Part of a small language model's weights.
Size: 8 layers, 5 heads of 128, MLP 2560 tanh GELU, vocabulary 32768.
MLP neurons of a small language model. Each row is named by its layer, matrix (down: output weights) and neuron, and shows model dimensions 528-591. Each number is 200 + 30 x the weight over its row's rms, rounded and kept within 0 to 999.
Before each neuron's rows, "raises" lists the tokens whose logits its output raises most directly, leaving later layers aside.

raises: " which", " each", " effect", " that", "olk"
L5.down2207,238,191,190,230,215,138,227,194,199,191,206,112,227,284,222,182,169,216,213,201,234,206,200,175,227,235,243,214,203,168,143,234,236,240,209,205,231,205,169,196,187,254,232,224,204,216,240,199,168,207,245,165,219,179,226,202,193,179,185,245,213,218,180,184

raises: "ise", "ify", " it", "itate", "ulate"
L5.down40,221,231,223,175,247,188,201,206,180,186,241,157,250,233,223,169,178,195,177,174,186,165,194,161,206,213,280,203,176,204,218,225,192,234,248,187,208,211,134,142,263,174,218,225,188,161,201,245,202,232,184,220,171,148,206,173,155,226,172,163,214,187,229,241

raises: " of", " within", "back", " inside", " for"
L5.down782,202,241,220,208,200,242,182,171,244,183,184,191,157,145,198,197,243,185,215,220,239,146,230,222,173,163,203,225,197,246,199,172,186,176,203,190,188,143,256,164,210,165,263,212,187,170,185,199,211,219,228,210,183,228,237,150,233,221,190,210,210,160,206,198

raises: " resulted", " fell", " caused", " consisted", " included"
L5.down2265,220,177,240,188,159,174,194,168,186,188,202,241,230,209,198,207,194,239,248,183,193,236,170,175,232,212,199,165,174,174,217,222,168,232,223,198,214,231,221,209,162,203,233,177,197,193,223,184,239,191,245,157,244,239,259,226,175,205,276,210,207,190,167,176

raises: " siege", " retreat", " forces", " garrison", " assault"
L5.down84,167,183,192,210,195,211,208,170,259,201,190,256,253,169,179,205,216,247,234,194,253,224,191,145,158,169,220,223,198,224,212,138,187,191,199,254,189,204,166,216,128,208,252,178,173,233,147,224,186,201,220,224,207,188,189,251,118,156,207,266,194,207,177,274

raises: " offer", " trial", " popularity", " situation", " condition"
L5.down1559,184,198,203,196,193,225,256,190,193,218,241,183,186,215,203,207,170,251,164,207,174,169,122,177,195,199,178,156,199,232,173,208,190,212,201,244,197,230,199,174,222,190,167,185,217,180,205,170,212,189,178,162,171,221,193,221,199,220,226,208,190,190,200,193

raises: " will", " has", " cannot", " wants", " tells"
L5.down2323,247,224,199,189,207,172,167,200,157,218,186,251,148,248,209,204,251,194,187,186,186,212,192,183,153,238,55,150,142,215,198,231,176,223,217,212,229,224,220,188,171,253,243,212,165,165,189,181,170,193,149,201,275,203,206,237,246,213,171,177,184,217,234,271

raises: " highest", " largest", " biggest", "most", " only"
L5.down381,154,197,172,225,243,259,140,194,175,210,192,221,236,220,226,202,208,180,220,144,207,255,183,219,219,213,286,163,192,269,202,241,190,178,193,187,175,208,162,194,191,187,168,173,210,171,215,204,220,203,146,186,222,175,246,192,176,178,181,163,203,178,211,208

raises: "iated", "ied", "ms", "ő", "itian"
L5.down1892,181,180,185,229,151,202,224,188,162,209,222,234,224,166,186,182,234,214,204,174,171,200,162,183,204,198,168,190,213,187,132,195,264,161,198,287,187,176,215,249,199,181,168,182,234,222,163,209,202,223,212,193,270,217,164,228,170,195,195,204,162,192,171,165